config = dict(
    n_layer=15,
    d_model=256,
    n_head=2,
    n_kv_head=2,
    head_dim=128,
    d_mlp=1024,
    vocab_size=512,
    activation='gelu',
    norm='layernorm',
    norm_place='pre',
    norm_eps=1e-06,
    positions='learned',
    qk_norm=False,
    attn_scale=0.0884,
    bias='none',
    tie_embeddings=True,
    parallel_block=False,
    init='normal',
    init_std_qkv=0.0155,
    init_std_o=0.0155,
    init_std_up=0.0155,
    init_std_down=0.0155,
    optimizer='ademamix',
    lr=0.000434,
    lr_mult_qkv=0.7,
    beta1=0.9,
    lr_head=0.00428,
    grad_clip=1.0,
    warmup_steps=551,
    schedule='wsd',
    decay_fraction=0.763,
    decay_shape='linear',
    final_lr_fraction=0.0,
    batch_tokens=65536,
    seq_len=512,
    doc_mask=True,
    train_tokens=548100000,
    steps=8364,
    dataset='wikipedia_en',
)
MLP neurons of a small language model. Each row is named by its layer, matrix (down: output weights) and neuron, and shows model dimensions 128-255. Each number is 128 + 32 x the weight over its row's rms, rounded and kept within 0 to 255. Numbers have three digits each.
A block is one neuron, or neurons of one layer that tend to fire together. After each block is what it responds to, as a language model described it from the Wikipedia text at the highest values.

L3.down269:145118118069110165113111114178147138138096119123121116147095159114094118239114142166116094199128144144152161134140119137089076156154178122089092157141073148123147106104174112140129088147105100064145153116140121109112113095178102214110202158189114136102102165162147124152160083119111103166120094126150180073128137133137121131173190139130105136169166123128200138156139159176146076100106
L3.down983:118119208111113036142152039194176183091116145083120115108065147141124113205155116087175125110147106100132167152156075147130119142134161118072163125108035135128157075106128164053097161137128066105142106166082108121108101112159087149144155057134158167120084132133139126170177154144145129116092122106115130078054136118084136136191119139138134139129118150105209166141104182128120130059063
The consonant piece right after a word-initial capital vowel split off as its own token, as in A-c(ademy), A-c(t), E-n(gland), O-c(tober).

L3.down829:129096105071070129130098166178147151147104131141150124133108060114091088103108145110124138111139127060136187094088143107090101129099132096088096148108093123102138198128104113109040119171143121125128129138078114160195161095143115150122142105123098115148189119089129141138173169195130132121169145131061141215171150119151163105128143126142102109092134156120125145165125129055131174163084
L3.down857:130167067106108089120117118156121156153070136141088166108120168181125135176120190092112079129176116114193050131150096117135117118141119121120107173104088129181221159161154134144118159154086079144146153110141123093113091115140096119149164119161091159102156178148102176064134106130158160062162071195118064149104088187116124150088123109127098115126133100113101055167184130120135119107110
Final piece of common short words split into fragments, strongest for the d of "end of", also secon-d, I-t, on-ly, n-ew.

L8.down520:175168121112132132149144136128102108108097149138129123094106172162106157127131145097100174110101145120169128101176137068178133111106164138115155084093153139172144141112136118105087087136164130164157092123125102113154131175099182173076173165105106131133126121083094093182095167073132099138140163134137103169123114095090088195168130131154123121116176103125098099102075106094092245152099
L8.down620:106098084133153150119142151130113202149131122114195148095129105046134131075098141145121074159153143101114152103134083164122196173092093177189115141163099129043123128119182118176093100144144171145149094133145122101138076074100150131119113140132114112159130118138125101147140108181120118078155181141146143150116109117156124193094119109204091188112112120162111166144116122058116145187157
L8.down768:146073162140216168175147117141131132088148166151133107106117091125115118140167156226171091107115170133112197092087137158129155121180132124122119052112118127089151165136081098112132082082162147098091102116111163078117113099163156069122181113114119159143136153111135119083131085090158111157127100108092114121108127118129106073144105138132174174161121193122063084126138104140171138069088
L8.down992:099076137216103166121095128145112128149079132123104150069127131151131110129097101123145166051140119102115133139142163173179166160081117120159157172125132128144135156162132137119148138121118136141156161142110108132077154167153111115137110129108113131125118109078106129153147114240090151107159053072130083128146100093110143112092172130135185099086126197166095150145097182099125140143146
Short middle fragments inside words split into several tokens, mostly names and proper nouns, such as Jus-tic-e, Jo-h-n, Jord-an-ian, bus-in-ess.

L4.down14:162154104136165159162150182123189125158100145093143074177188056111192143152117132133115072117091116143105094094096139095162185164143165167156157096131133107191127131143116148070032153168151168182141117130125166128067115091087154096115125085169158086149146117144115118165134145114116158102080092168052162102128157118114124075108124141159127159119128143098158121118183196098183105131120
L4.down440:182141143092109119130047099156194111136150086185083065144094133153122158156104123126103118115137129153110113056149069094133089118134090146179161130111103088162146149117138153128139130156140174204068104096105156142086098140138155101097174152038167156082143185168101137098091083116141189123167126122166124107175104158171069155149123108163134190124185147152071086202132088101145130095117
L4.down510:114164143150164157173118111197129112110103123129104112090115145137101114158126184153069135123154133168151075093088096122170105121095157157136152131102077113120087142115109088140163193147117131078127122133127115170179099121110121074088127178127146065116130102120045154062059097139123090136151167143121150092112148118128135094108112127094137199130096120110137210105151114173105095108107
L4.down772:135086136106150110095130155134183162168107110145115068168169122165086112117137135176144166102139090144166104083170140183090078146120126121119122077107121100133053174144125166073152147146148080092165198108061113171096126110106151053131148133133110167124093128134133171143157131151072155090143090142128169145233144137162079132167134126146138196125123090120128167123180093169117113156110
L4.down905:117121121131190126149169153142104121095174127113112097132096143130069148144100111165141151115169124171117106057087117123198119056120080087084147100168162099134112110142117132185112233154154166168078130196158106129094105130129071110146119116135150156133124073126102146178180120096146177146125150135104155125147090117130100170114109124134119147073095157153099135072114123131083141167162
L4.down941:042107131102058136159153159110121134144124130118138126168121081109100122100099090173114150140112171124135160176083122108132091147093181133084125066115141126104200175102095103167196137144122158077067157114130126134100137176073128164139123180119100131154136113154150184149090132152074040146140197089108122119224126140175145091172131130155108165078106162167156084115158150158143119155199
L4.down950:189078164134086121075185204114136156165140148149107122135160072082131114113103094039094052117116128110105096120116144118136158184118150122106113134138120135196138181136159178128145082186087082152152094107125146167122083095145139172106136093156116105112164148150122151142123083148112146101136136154066143144080153139080076088152119133106128121159091134143124138172128133157132223146127
L4.down1009:182151080079119157103113175197124138121150134104124107124142108130155134121165111120110220069145155172136126154118125160205117134116118132138084121142153138142120157143152070179079116108102100151121169151166089148146116102124132120164139080110200098116104068111134117109098092163092099191085140169053140138132162086126147181106111144078117125121140098166144092131122109189099061129115
Final pieces that complete a split word or number, mostly ordinal "th" after digits (34th, 25th, 18th), also year digits, word endings.

L4.down201:144148097079140092152118127096038095158059135084153143130115144130129155126092109176160159133109135089107080139173175171146158138119138119187150141049147152126144096216103091129208059093139146156138141127138158119118105100130149060082122133134133151152136134167091113085157081107099101163134078171163190121125144169100150146118116156185131152082099128157142129141081138219136116115096
L4.down259:180107110129124058064098163122168172096138134082127122142175114148160159117064142172089109112120117107093118112175120067191112156164152105142132129133100139118113117129133097195090153173101125086133145109104106172143142121132123118118160175148087139171067124124144109099120064074094171168113124142115164100151148137159125130151150113144122046099166077098106147187148058117177096152080
L4.down276:096123103150145113203133158090141148153122168176119127152161119125107118170143172126155142131111087156122080140096094114146190110154174134164149123061112128110102136099168081139160111127135056078150119086069135159123086155110179128147098135137137164137146124134139043101162208054120104120082141104174125090072128113142124179145133175156201137159104144075127133124140138118110086132118
L4.down520:143065124141076135183122127133133115178157113158136157123138115116111129109149136114064086130106119076115089162129143200099139153147107148104100159112083112126128134110176148114153101136101089123126120146114126104081088089069106155137178099083122112136176163179141203177121119182126135120101158143152165102133108186119151068176164154168124082181086127075159165091165176145125067123153
L4.down534:133153098089112127149081115143142110047120133109110076181131208171149120112128102143112091116120136190046119158126129134170147170189197130100140110121155121142182124124152047133149113142072117129096070146173117114107088114138134168088086116146154137116112153070167067127148140129118175161161166091084125125102129149180122167144110126054065130097123133159118108163136162107141135108110
L4.down592:103084170181090153173114141119158126053176122045181128047166133117103124135116078169168181134120105096064137149111133158092181158110140194138109141172116131144153115089175109093088136149129174171145092129138099118106166121168166171153088104109088130051121147149148056205141148141123169099133155105108083182117173137117134166110183139151131155114144075120178129143098146097131093067090
L4.down764:109132150148140189128110168143207089137204130134146068158172113071101163134142149133160107101041136091092143122177104164055135155087130173082173149141124113150125150119162151070086106179123133139119100130099132149095164100099119161121113139091118151083128113088157089180092149126118156135120125147104071152162097164106210124163143147135128098178134077117102055101105055102160105174107
L4.down962:081105134188166067126157082109128111114196146086143142134100137118148101099125107110162138161083084105228116122098118101094154086163118160157138111098097123121102190144035121140139107122150086160154065119165126080135133139110075154178176125116140091162078120143144089159123135104146170160166199128170081121132141181117143185106111067128141168109068158092168133108082131115113148156151
Single digits in the middle or start of multi-digit numbers, most strongly in coordinates after the degree sign (38°5′), also vote counts (12,651) and date days and years.

L8.down222:114152120107086097144105154100116183165110117122119084134154133088107093162169147104113196149152148185108083154080112160151071106095093144079141179127078139099156187119119156142121188091092137098108103170131048109121117144226107149110154100125142118188137159158162097133105070107128127127122122140094139136111126148117112173162127099122071116105144136122154130117125136109153073128101
L8.down227:120151128110147134168097147139102139121085161101101210139108118100139096151194225140129125120099113168119155107150156135166081177146170120117104103125141159095130128116049137163140161146135109111107134113125116084142148119127059095132143131142144130102052157114164154073163059106124151215122120084089052100124109121153119127110164126138093164172100091137128148218129064098145099182156
L8.down548:151148120176135168126125088162092139173143085186120188090135116205154122102165138151115093124105174100153141141145139174129128116172165106081172114137132152161061134161129071101105125174203083130102162129079161131209147100102093158077145170053148079161178111113169130081115141139084155084168156123127089165164156163162135168126109110126119146158110109091068140097156099098065166054137
L8.down834:184146167106095116125142163086167129160113110177102111083083112152132107096170122142080156179184078148106182105061140115120090091087162146088120181101096121124157127087117109160114142171146111104178166131075194088128116088113116148171109130154167137133135181143105124119110109107102095169104097114180081118172121134168082143122074089105105141157141134095125157130204132163078096121143
Short word-piece tokens in the middle of a word split into fragments, especially "as" after "e"/"E" in east, easy, least, ceased.

L3.down343:142105102156125120147110111129126094107107135102143148115215162119079158140084078078037143182118161135143118125134103132195129156107117135082096171140132112130135198140097122144147189126124117097186057113128120114139118175154095136103207157203099135138112100167139128157089153203154134106128137175170088151136160147156124117105135107130112130121133105148152105085149167115140133058180
L3.down897:149055078134156163175117121108152123048091168164108052069113073172135103093105124107112064148143046151164139179142152063129103110130143140120130084126108150147182108150117164141129162124157135125146033091139108127109212105145130152142161143033153147038153166173147131079142102157169105141142159149139173128099182106145141108136125129149134123096128055067133133124157117119127129132141
Short vowel-led middle pieces of words split after an initial consonant piece, e.g. Th|es|e, h|av|e, m|em|bers, J|es|sica, h|os|pital.

L4.down65:173147110113149102156086088149124126128124134129156105166129168134126083094151081168101118142096135145154141195170133077176183153077142136141109148119135113150156054139104137135036139115092167094133131127158147179130090157078118136099145204114125144116092187123119125183151084089155157157122179184074092115145109140112103171105136117158059080160158131118145123125100154079110066094099
L4.down83:150139079081138044153107197132146142128131165127095109105191147144132114090120146100129112146138161142140143077117115142111128148143127153148132095119138158138097187220108135108131017107108152137167109127127110138137162135149172138162154089116147094139109153138168113146130183151124125101084116155130109104139092090119107063157144109176117120134166150107186109118146122099156097085095
L4.down85:187120105078145129127095134114115166117119093125136165112128124140116133109120096210161136180117103102120137204089137111088132129143097121103134142176105164125147157150103128102108166127133151155101166106159107186135171132168121155152123067133138157138144130156131112139122134073110105057066120119088180168136154118118151115106128140180149118126152128099139174126134190111101062130113
L4.down241:216099159064132088167102148075131083087135147156126109094165123158151095153100150134122169138112129109080138190122118150072131132173155183120104101117089114098110080180127099146142113076126198106097064076162144207169121090163177106111156109150172186120119120148100101076086116088116152150106099126137114089149161133160100143154079120178138114093148144077098108142122106153140163128139
L4.down246:101100090199132183106117105125117159180172134097092116086110176111083197107116099122120165112197131144072103155153108110101171111167116123101138137158099118127138138109100096159141125130078100098127105188142171140130125082144155076134151147122126193126143167162089107120121127100185144152074149105057121173189104154116075185109173104136147121158096133175093121120076117115145120134106
L4.down334:165102157096177106115160164111146156108178171137126079117080093104126157140089122118132137133124148136128099128119051114101165109151167124077170113148157096070098183199090110197121152098083125109036103151137108132114208126133096116158120132107110101094105175152128088132151132111185168134194144126127114120089118118112152044140102117122134137099141103168133134113142139198137034180127
L4.down638:094220118095076154110148131109148099209176086098133122158144138103133114080126116145184104112114155106153164082097186148112187139105138185087114176086149147162162158183127089159142110118141197136157118098127099088164087150183158175124137128110147123113099119113113132095071111099132153123136140090153137082134140169208112127158139108132129140142153156195063116105172195092166120117148
L4.down930:129156200090139115105143161178080113140112149154054092122107085184098076124171177127119140095070105159156142060111173147166116104129094120140085113155100116121081049169080144094169142162151108081172136070136055194061130155103095105154159078075141143184024162104124163097141134130104104175139120068136166095131169104120098146126137108059132138111134111208133143156115094109191120096139
Punctuation and word pieces just before or inside proper names: initials like J., labels like Music by: or Rev., and name fragments (Jam-es, Jo-h-n).

L3.down522:127134138143136144112134166127146152110097155136119132094132138123108141140080172172080077152155062127146100125170129129155111154153121101125104111111118132178180128175066128118158130124066094149131111129123089127079093087151111168095127185141192188110173187193150144121106093133128159115213136111114116124149096151103161168152083143094168147127133132091080160181134107138139125112121
L3.down724:120187121117094140154124190160169143081142165080099101139146139132133204115088190130104126130163110149175143151118138134175079105151130115081117170158115098137101149122109146125141097159114133161110107099124107101185098144124117160098148155065186169155207118172142157178175076172136162144088173137067141131104129128132153124099116131044114095181108155135078149136134134071107090185080
Word-final suffix pieces of ordinal numbers like 29th, 3rd, third, second, before nouns such as district or century; also hyphens, semicolons and pipes between numbers in lists and ranges.

L4.down90:208151141127102140111137163109196138124100198177097135111121142115100120132095144126137201109189098135065071133156145107104146145160144098079131102119147135145111148103113063140086102130087128166104135109181087116190133118155165120111116127138140108190110158061164078087118213115082112129149147109099140095156090126141157071125161120088157151096122105151151116122101170155150097137176
L4.down129:125132150151085116108141125152130129175122112151093141121150123072117067100152072087215163104169108129156159080098139139123141136161147156115131094056218133171138055128111136132133125134153127137179109085122105152178163119110158152069112168111159149147141109162167097084060065111123149125162126123149139159108159118159135139117120134138164128130150108085124218172119170143139102120196
L4.down164:094112130130114159179112099117152134127108156118142100117068133144122123105154125081109086143101136153191081116159135098150136148171067128134114186133127151075139138127102107106164072199065142097170163134102114109141140116135057088152164197093131085061056149142098130125183216144113090102107147127096121101138099146108137195159129097107072144186111118163086135167156135112109096151155
L4.down194:085170165171098139150133123066150102128099114119075142099149148167184141131165089188185127134118151080190152089100165117140080106156139125191102119119058129109155208109139127121106073120132108130120201134125169075149118163159120167095158071127132096130186137166100071115130084203133131152165146113148143147165107160137080098168087119172113078095169132109151185141187146149130147068121
L4.down277:152156064190115120096156103094142098119091120114071130115131140120062140142168178120121158115125101130162142053150140116117156130174070140122116144183198127132170087209111098170137132154113069182134115162106130133112141146119095115203136147119107145136143107114069160136133073125124093106144089109168135088158114119139151130122090116130134151123147159105159129109065117115137125111163
L4.down285:107132135089139130077110136134134074147077108104115086120176042163119176126167109145104120161155164136188146100171207141122142130103130094086143138109136135115124088120154176126133096126219117104166068144211120119122112126111157155156140137121130131123159088072142133138092145117109224085136132129118128117111185146095147137102089097101135095159134136136123123164110064129089112161195
L4.down715:129106190142092147161147125131131069157086118050148132109231137162130128063142073077083149098172188106092116059078159146102109156172133147153161150109094141089110090133130169175164082125150115073171094162174164135157119097154141063047090167143119135146137081141108095108134112138141157138154145160083050172130114145157135156118104123131144133111105102137148149128125117151146079137136
L4.down895:118163139151096155111127146173111165146113158110071163112103108129170101146165149074123067148104115108137053129133117122141148138178166124127107133122095125132147180158117098108076134048073147158164114150071149093112115129165138169127113114156177176197127145144130124116151132146166115125160160090166133108118052140192118066134094146081174175111090131194134121183110097151120196167123
Second pieces of words split into fragments, often completing set phrases such as "As of", "end of", "as-si-sted", "y-ear", "Sin-ce" and "Unti-l".

L3.down53:143109161139138162110188101099162170127145070119157201107116106101112134082122105158165142145079134109096174138146075081117088116082101111152165182120160127153133151059110122117115088161117070092065143198131163163146096101194107122135097104108105162129185092093063098138098166135123086159131091161119104149129123171170128113128123116099149090139100141131092118099124092089096128169150
L3.down546:125118138100125143126204136105103130121151079098101145161150138116065101123112178108102111132097149135085103151153087208139165090111088108132083075122127153172093113105193124081101128069193124184118131087129147193136133133080135127142120144134075158081127100107125140120166124128139140117112104085176035076089117139135114126146115110141173151129139112119162143153167132101177117189164
Last or inner digit tokens of multi-digit numbers, mostly years, also dates, coordinates, vote percentages and frequencies, e.g. 149-0, 197-3, 53°4-8.

L8.down238:006121069094094119130125089104095135126160155087126126168088121102147028182124193127117169167067132131152104146105174188118155081134131112091134129092151141150153123113131135149155090093124152123141214076119106105167162082170139148132118131187084104201089119121149101128154161163164184139129164142136182159171124117109162121127132109111202113175083113133133152120110141126111144169203
L8.down506:105094178089157127114140137171160111098149068136081080092177156188176196048133139124184160161130119119128155109117134107104094100093176158115103097091143144158152130144144173116221173133152133144162141125177079054112119141145145115086143129128136189135118098069170135131135139145096140047115141090117130143143074153110146160168123115148118103144127073184116122140163115144137172075098
L8.down507:121205148172168166162199097057128151087107132117083091168157120131178112068176098111179122146153083088139171115091141107101103103118093198064148149138110163130152147158158125119128127142112145149142163134146137150160107122111170099112161164105130176083132085111141079136142137127133109126132193096055094035128091086134124116102151143094153148148122156214146139107093133146127159125135
L8.down799:116109114131091133136150136134119115166148105086113111107127176142129150121140134096116068164129152111064143078157138140182102161115119105089148145104135089162167092091091217120152105102136157194117069144123140123090083206115135088129187143114094163169128089102097108153162137181080050154124117076115074116178113169177124123106097120126093142140183189147095141158094102096127062122182
The single capital letter beginning a surname (or second name) right after a first name in person names, such as Robert D(e Niro), Charles D(ickens), George M(ichael).

L8.down158:127127127180102168131169174115072178131123098145166127146136085069168064107119126124065152111212092075168122109148162134081152132164133169083108098154149128170173148080108108146161120164159156176148182093168128169173144118115137154095112141107095084155153141094112089071154119161107101146142147186079119144122133057141169117080174148203089154108140100125108138192047119105136166085133
L8.down493:110176183112130124187125163155169105082168086128141114169155088103127123125099143164116163129106111081092098123057124089072108174114065138152125153106144101112160070174178179106180130164139111107107118169125086193131160122130168153117182107123111169118120088168087148127058127088106147137141128119150091171113119133162122091110184168102113124184068164098158087108112115125113103134139
L8.down739:051094109107097107131069109120066101113112182128117117143096122154114118116128148109082164117116123135086073114161107186098138149154152119120164077181102134127159166078109095138158138114176177110144145122127125146160146149067138036122111126047168068112158147065164045150137136189122136167131170082127093160099102122135121193132150153123194125116127065077081085155112102161204134087124
L8.down779:144154156111169165173142145101114130081083065113140159113152121112132178172177122107138152163089096089130129131133147110148042138169164106126132143138162132110190140136150176115146102135091108145130146139140134087133139114142044147134089096058141115074121108179104099116102140128127113096156089147153115118106108095109165191129126124122161119110156130082087155126061125145184136087102
Day numbers in full dates, mostly right after a month name (January 25, February 12), also before it (8 June); weaker on mid-word fragments like loc-ation.

L8.down118:146130157164205078166188125177116073123188192121118119109170126164140177152116118098106118145125147093163150168160126088153106103132116178151125133087129127123185187127133105107096139102128136128172107110140110092055094153157139206067095132142157091107102124131130116164094105082101079102131147149104075162148075158134131152112110101125118165123133121140082125139176130167052136156164
L8.down364:105063150184115192091158134159133105089115075154148109154158125135134090097123148117125084126152164132176170082192109135153149163109095108117097087132125134162186115153110166197080142153153203115096066140161110129154125102117103127110138093148127095113193140165104180145122105203116123186105139134174137115121119158113118148100138118117112127150151157086152139140134105119118115124170
L8.down636:077118142142154136114103137172139128168166112159094091119130149132098140155111154119087185078097108108082185112117123104126166094101153075151166110084083131144125123156138117150112158119189133079127110157138120115148134134196074137148130173164178158152138111161102125087125093089153123113149140117184156107179088153154115146135109092117150157092129096141154115124138102108133155116134
L8.down874:131124079116092149170135127122098112128154111036182147082107163144117096126168124130099114112115156151143115104175154142141146100142158106101162084122169159129115105127086202098108112183120123085118081168090124067087084108137071095143115151127181133168157128116124109179138087114149108155090116134133159061141139154117105110173102108117071146137133095088110124093230087161035120061117
The preposition "as" giving a role after verbs (worked as, served as, debut as), plus a lone "s" token at the start or middle of split words (s|uit, s|econd, is|s|ued).

L3.down625:118132159123100067123144087079182138120141086105148183151080126092061154152075132087164072128148102099178161145090121149123098118150184150118153077137101082183189132221118143139161136114084105152127117099135132119093111185147083085131055117171144090166138157158132131139118132150054167139157144122136153119158114144147187077151153121050140156104080174099138052115197123102134156079140
L3.down695:075157130132155095143085151118119129124078115144096130124097099135083126124120142083126147145111151144187159103106173123139196147115162102139147137096078062147172126153113135121163082190091106100112176120105123131124150145169154134157062138146078156194114109189120174130099182175089066183130146123181126176122135143091120107200147120078151084151107130088196154097184148116116183216129
Period or cell separator after a list or table row number (track listings, seeds, "14. The Wanderer"), plus word-final pieces of split words (distric-t, l-ed, direc-ted).

L4.down15:129092093085128022156123145143122138157159154156164117105081121115118165129121167075114128107155126099143125113130110131056126116075134191145186133152177124080166128202106155116147141115128124126107072079128163165112155078134100188090170110116076153085084160171125060096105132148108066134138162108136149083179128136102073066177153124105117107158090167155208128139099175149120123094172
L4.down58:088127162086142121160103164164157183094167123151139188147122131084131107150172072099170084112100183079056134175185150201104103159172110091136110073126165126137106159080109140205094088130136186163109131183122131178167103105103081101095172072094069104167195156105083170106142153163080124170125191135127113139089118113150091097125146165164113126116086141106071114129149116186122198145163
L4.down380:166106144106160158136064079115080185084128139152145118134129099152120151135118113165139099123198158113150146086116154124135148124153120179165145145139127161120142104101173170126183134135173220073104141079117168098167096095139095098143145135143138185100119090167147113138153107158075121164131124109123163126097106135120070160103155138141133105092081118143150220159133132117153145160105
L4.down472:133104161117151147107149118186126177093096128123174088126145124103143124152070084025140094155112125189116151178048134095100053108129135179077136168093191102141138192106115147083152117174196136187120169085091139157141143106128070163142139098111080143131112095136096167141084062165118104177171158083151132119136199135156200098137087096069081116141090113146121178118118112133153133145133
L4.down769:109079127089103121142118091115148107083133100164126188095146145090201117108136140102094117119152158087125156199207149150102120169140151121120086152152117133156141124101146132072075116123119084120104083118138094149161115115134187122101138119095088160138155176100080121080191216071096090079148147123127133167099138151141162191126143136158120092123212079130143108152119144129077085102141
L4.down824:128110063124121149124098121150161146071145124083174116108110098151138132130106099125153161142035124124056141123169083096096101031163150149129121135105166124126127083150083150127094068128120168138088106165138179111146165105177089131122181108168161136106181123113207111175190146123110106108130140149111125150130125118107088151091136129121160155164151180108164159147213158126081131108113
L4.down920:119132087134122085111093165118187152108177157124146145110147111091137077129160159100135118105142091181138127124061100153087139197177084138120112128028148083128075126120073175102147104122144123164107113153148095211144108153102111144120106117101086097173186094096098126109101173162151111130137116123118097115105181063135162163135144122185143133122108144113128113101162155123130197105171
L4.down948:079110098102126132124172138126176162116167131106151151124131119117156149077149093186186064119185144158143108100103140090117116136138136110144096142125125112112136157180120169102164107107112082133141146127171106156085126143083070145137061150161078141114103136132101146145125140130156092101150109141119160154209137100201122144121119087144155063088072185118126145129083171155136139134119
Mainly the "to" in "according to" before a cited source; weaker on word endings (-ed, -ing, -ly) and colons after infobox labels.

L3.down73:156146069179128122180103118110138132136183145115145208097115137162102128135122156166158114153112170048152061106123128148146116105133105096167150144125116126135177099134130113165196195104173070125128121189040124150237101101167093103178124156126121088168152139137120148077083230155131161126156142165138135163131113155166159134148102113132096094079069165125164164116155134122146135136142
L3.down279:183143093186122100146141125113170131133157118128107174139136126114141185099146073070083137127130121144106156123140127109137112131148118109146146141087109144092177075111140072113064089123156151165107154105099146089183127078153101151144160131137144148065110114115159083128117199166186143106106149106121089133156143140149069120116134112185109109194058149117184152142158124146120160156197
Final word pieces completing prepositions or connectives before a noun phrase (und-er, af-ter, dur-ing, ord-er), plus commas after opening years like "In 2002,".

L4.down50:145126094069179162114152180106148105135038107143148107144104094152105148125157068137129126102174077131130120140167102155113158164147144104128167128097115155104117152199081092077110135116133101070135113173119118106145135108124111076143154093133186129169107115165118157101121155114179169163084179130123087151152119172148093115091146147167137137138091156115199062111155122144100127136148
L4.down429:153089176109082118125097111090135189095138151172137212143148102113153136136111143113094087164169142094125062060178079128075088151114133099147038163105160122195151135079091152140141080175116105156102105090125146126115147101150141170097073128120152164176161088079137156130056110140114117105116176126154141147084145122144142141104114135083167110150199102118123106154106127154115101107147
L4.down454:181149100184160116115164113109133149092128110094094090118113102149094127153128123140108158103177141092146094096094159166175090145110134105157129163096141093107131118133128147161171143114135098141131128101094154041225093093146113135120121150162127135179066120124130143143105161114159132156112133168166112124122149160105138184169128159121148099112158125151109047163094113162108124094149
L4.down652:148147123113150165163081082070103162137062107129105117108127074061135178208130093144140076169102121097143068126137084157133144146160163084156104161112110057114102093127186134081145120158138084050201106092090161128159113137162143158148111059143155123156193110112101135112114109150158159164129112133148165095093084107082102166125145139121073164114134073127136088105157168166200095131107
L4.down758:116133124143156174136098099158147122174114091172141168091085098116113170089091111178121126134135149097107100107196169151143173136136201133153110211153167111140144156155125168096148100144109122066067103181120156149050146109078081124078134192182156131116147157135140062116075074146112120059166142160135169134069152154095176195105180139120127177090133100155103093155130117166109116137112
L4.down829:135117184118136112139105172122108233159100111146142152109131100148139129173180093126139127132125144161206086158153116113163122124172121130132091144137095104144163137138149142068137146137139110087105179082080109124151101126103099137109141170118081094148178117097168127097119160170158150185140151106189133106138143114183147138185124126107178182124129124095100056102183157166151146161116
L4.down857:195139126151111081106147080127153113148183161153078119148109128156052136082171142125113148096158126097215187119156187138163121173120144118162110093157136164180124085109109172176162079142070118143156106142094088153119141128121085118129119145138178183178099101106127170109201150124122128145139163093139091135170101104125128131139169085121101130149080082152147089109134091087083085156104
L4.down861:156162157088112170135067074097180110083103149106116077089075110163181100132129173123166100114102113151093119152115108110140143106129104025135131087105159099142186076126170111120171157090069127147152117135095133108097061116101076176121146172073176160149102129123135159131145154153133151125122137095121148172079124137170137155130111136121056145126149099156150112148182141092146159106149
Second word-piece right after a lone capital letter starting a capitalized word in names and titles, e.g. O-pen, A-pril, O-rdóñez.

L8.down262:161089158110165129108126144123119131132125149142056160125128147149093075183197131107079163116106136099162131151204114087150202138101087088146113106142070090109085195134135187094117080118142167112142104112127125148103138187118120164117097147111145112122187135139156168112061107097170176111170113123097167125121118151133113067155121196184079071120146066114110159113121106149127187106106
L8.down475:092155115078108114114143166138085103115142151117150118220164094134136122120089116216114180125156170162180126084189122128157122168071209134145093142142110105133125161161109111107162130086164149126136182102140142179133133142162169138147132101139126144152080089099156183152174157153097161142109181095107143159085092127108138085116065092115142106104149091113069116110145076170149135111121
L8.down782:097166144093121115138111163066157111142128147093128105111123112139101036167138162135103121165095122192178129140210092119162078136155111120123154091109159070103111083131181099131092093141164116160125165127154140105080137161162068139094119131087116156128160139095147154066147118090121085100078211121100151137078136095142039162162174195128139088100177111052141110106126159147109167148161
L8.down909:110136091091053101106086204125115152170134143118162118176120078151147112129087138116178148139138107096150140125174139167173100088142126177086112112108133173042060144093105143077112098148136146156124133076124136170086096129147122099163146137095149099133123140095138185185096147174139146088198149125110172124150117166118094100158129096114156103140124176157148149145138148170090093140104
Mostly the article "an" before vowel-initial nouns (as an ornamental, an heir, an issue), plus single-letter fragments inside split words (or-g-asm, O-l-d, Wor-l-d).

L4.down144:134108099133120087093088116183136120131124121099109114096159147178150180138168120137139135064135142132112177147125138125137158157116090154169098127094219145127146162137164181093088142120180114181100101102148147087100097157069149155127138220100092096098117154173081109100090114171124087115158170121169111135121161124138171128094165111106140112156115174123148171134065162145137081115070
L4.down169:127159097132201156094088087098152116145177160160083113109131129142130105046084178211130144161120102140093165120136148139108091105101106090160117044111114103092133167117136153123131169112127096121131159158181103168116100164207168192171111176153159127106093066140110094115120153173154147136145129141147103097158151064136165157129164121129159096129176088146039126140165073133178143142101
L4.down517:149168199083110123118162115117155055137165152100149166097162185139123099200134139116177140136212097170128050109127066120104065098110088070120068085077122084138130142206127134155142112104136137122138137114119156100168147154123159116162130115080101160106083157156139137144151149131115051133151102147191086121132161172132158171146180117153096149120154066195120121142096151114120142163088
L4.down612:161134147121138133182126129194115128135141202083120075117125138116120109160110169128100100134143175065137047147174052100131128160155205128108088108105094140116072115158147123151146131105125152120140141096062133094143101141170128148116125133087141084158120109121147128080159160147160064099160080127110100124182173165150136124140126119159069135123178101132156144139133094070049120087126
L4.down803:095128163101133107090141118140146139139166129039082182082057087130141159113139127183086101151163091201136147126109125059174109127160116122105129094136093145150130151132098089144173217140123151140163067144114151131065123096167135132120095183172151146179126095115148127114063117132134133092117158112124149165124113104098124186151110092067117104111154101094125163122166090117097169147140
L4.down836:213113067180135129120126146133175114128138130125056112113135183099165106161104155149161082144189159106108017070104111197126159097151161129140096096173158135124127076092155117136131143133141128092157126167081074114163150091126090136154135107098135131140150103115123111149142138146022119138086117111164103171154059137107132178141082133109181130146126138083171114111100089164127119141154
L4.down978:129212148196185112148098152135101112089077140203142116140187099132138100157152061171117091124125105075119180157188123133121076061104167100155135090118123103169127179108133147175113107146141104158119122111106118138152066142112102167104149090107116122141137125098136139091119146095151133092127142125076072178042178157131108100164135126161156156117130101138115126076180156099103110094104
L4.down1005:115106148115139170167104104145147090173121154127176152129169187106107118131099164133184102103142176085168121138132076105148113135058126148128164091167152166079175103109134122158182068110117191152165119126103107139168125124112150140108145166107105083165101063122078133112109137122101094125169194124114062136097074108144135161117192121097089108095066081093112190106162124147103104096155
Short word-piece tokens inside words split into tiny chunks, mostly after an opening "co", "cho" or "ou", as in cho-os-e, co-ord-inated, co-as-t, ou-t.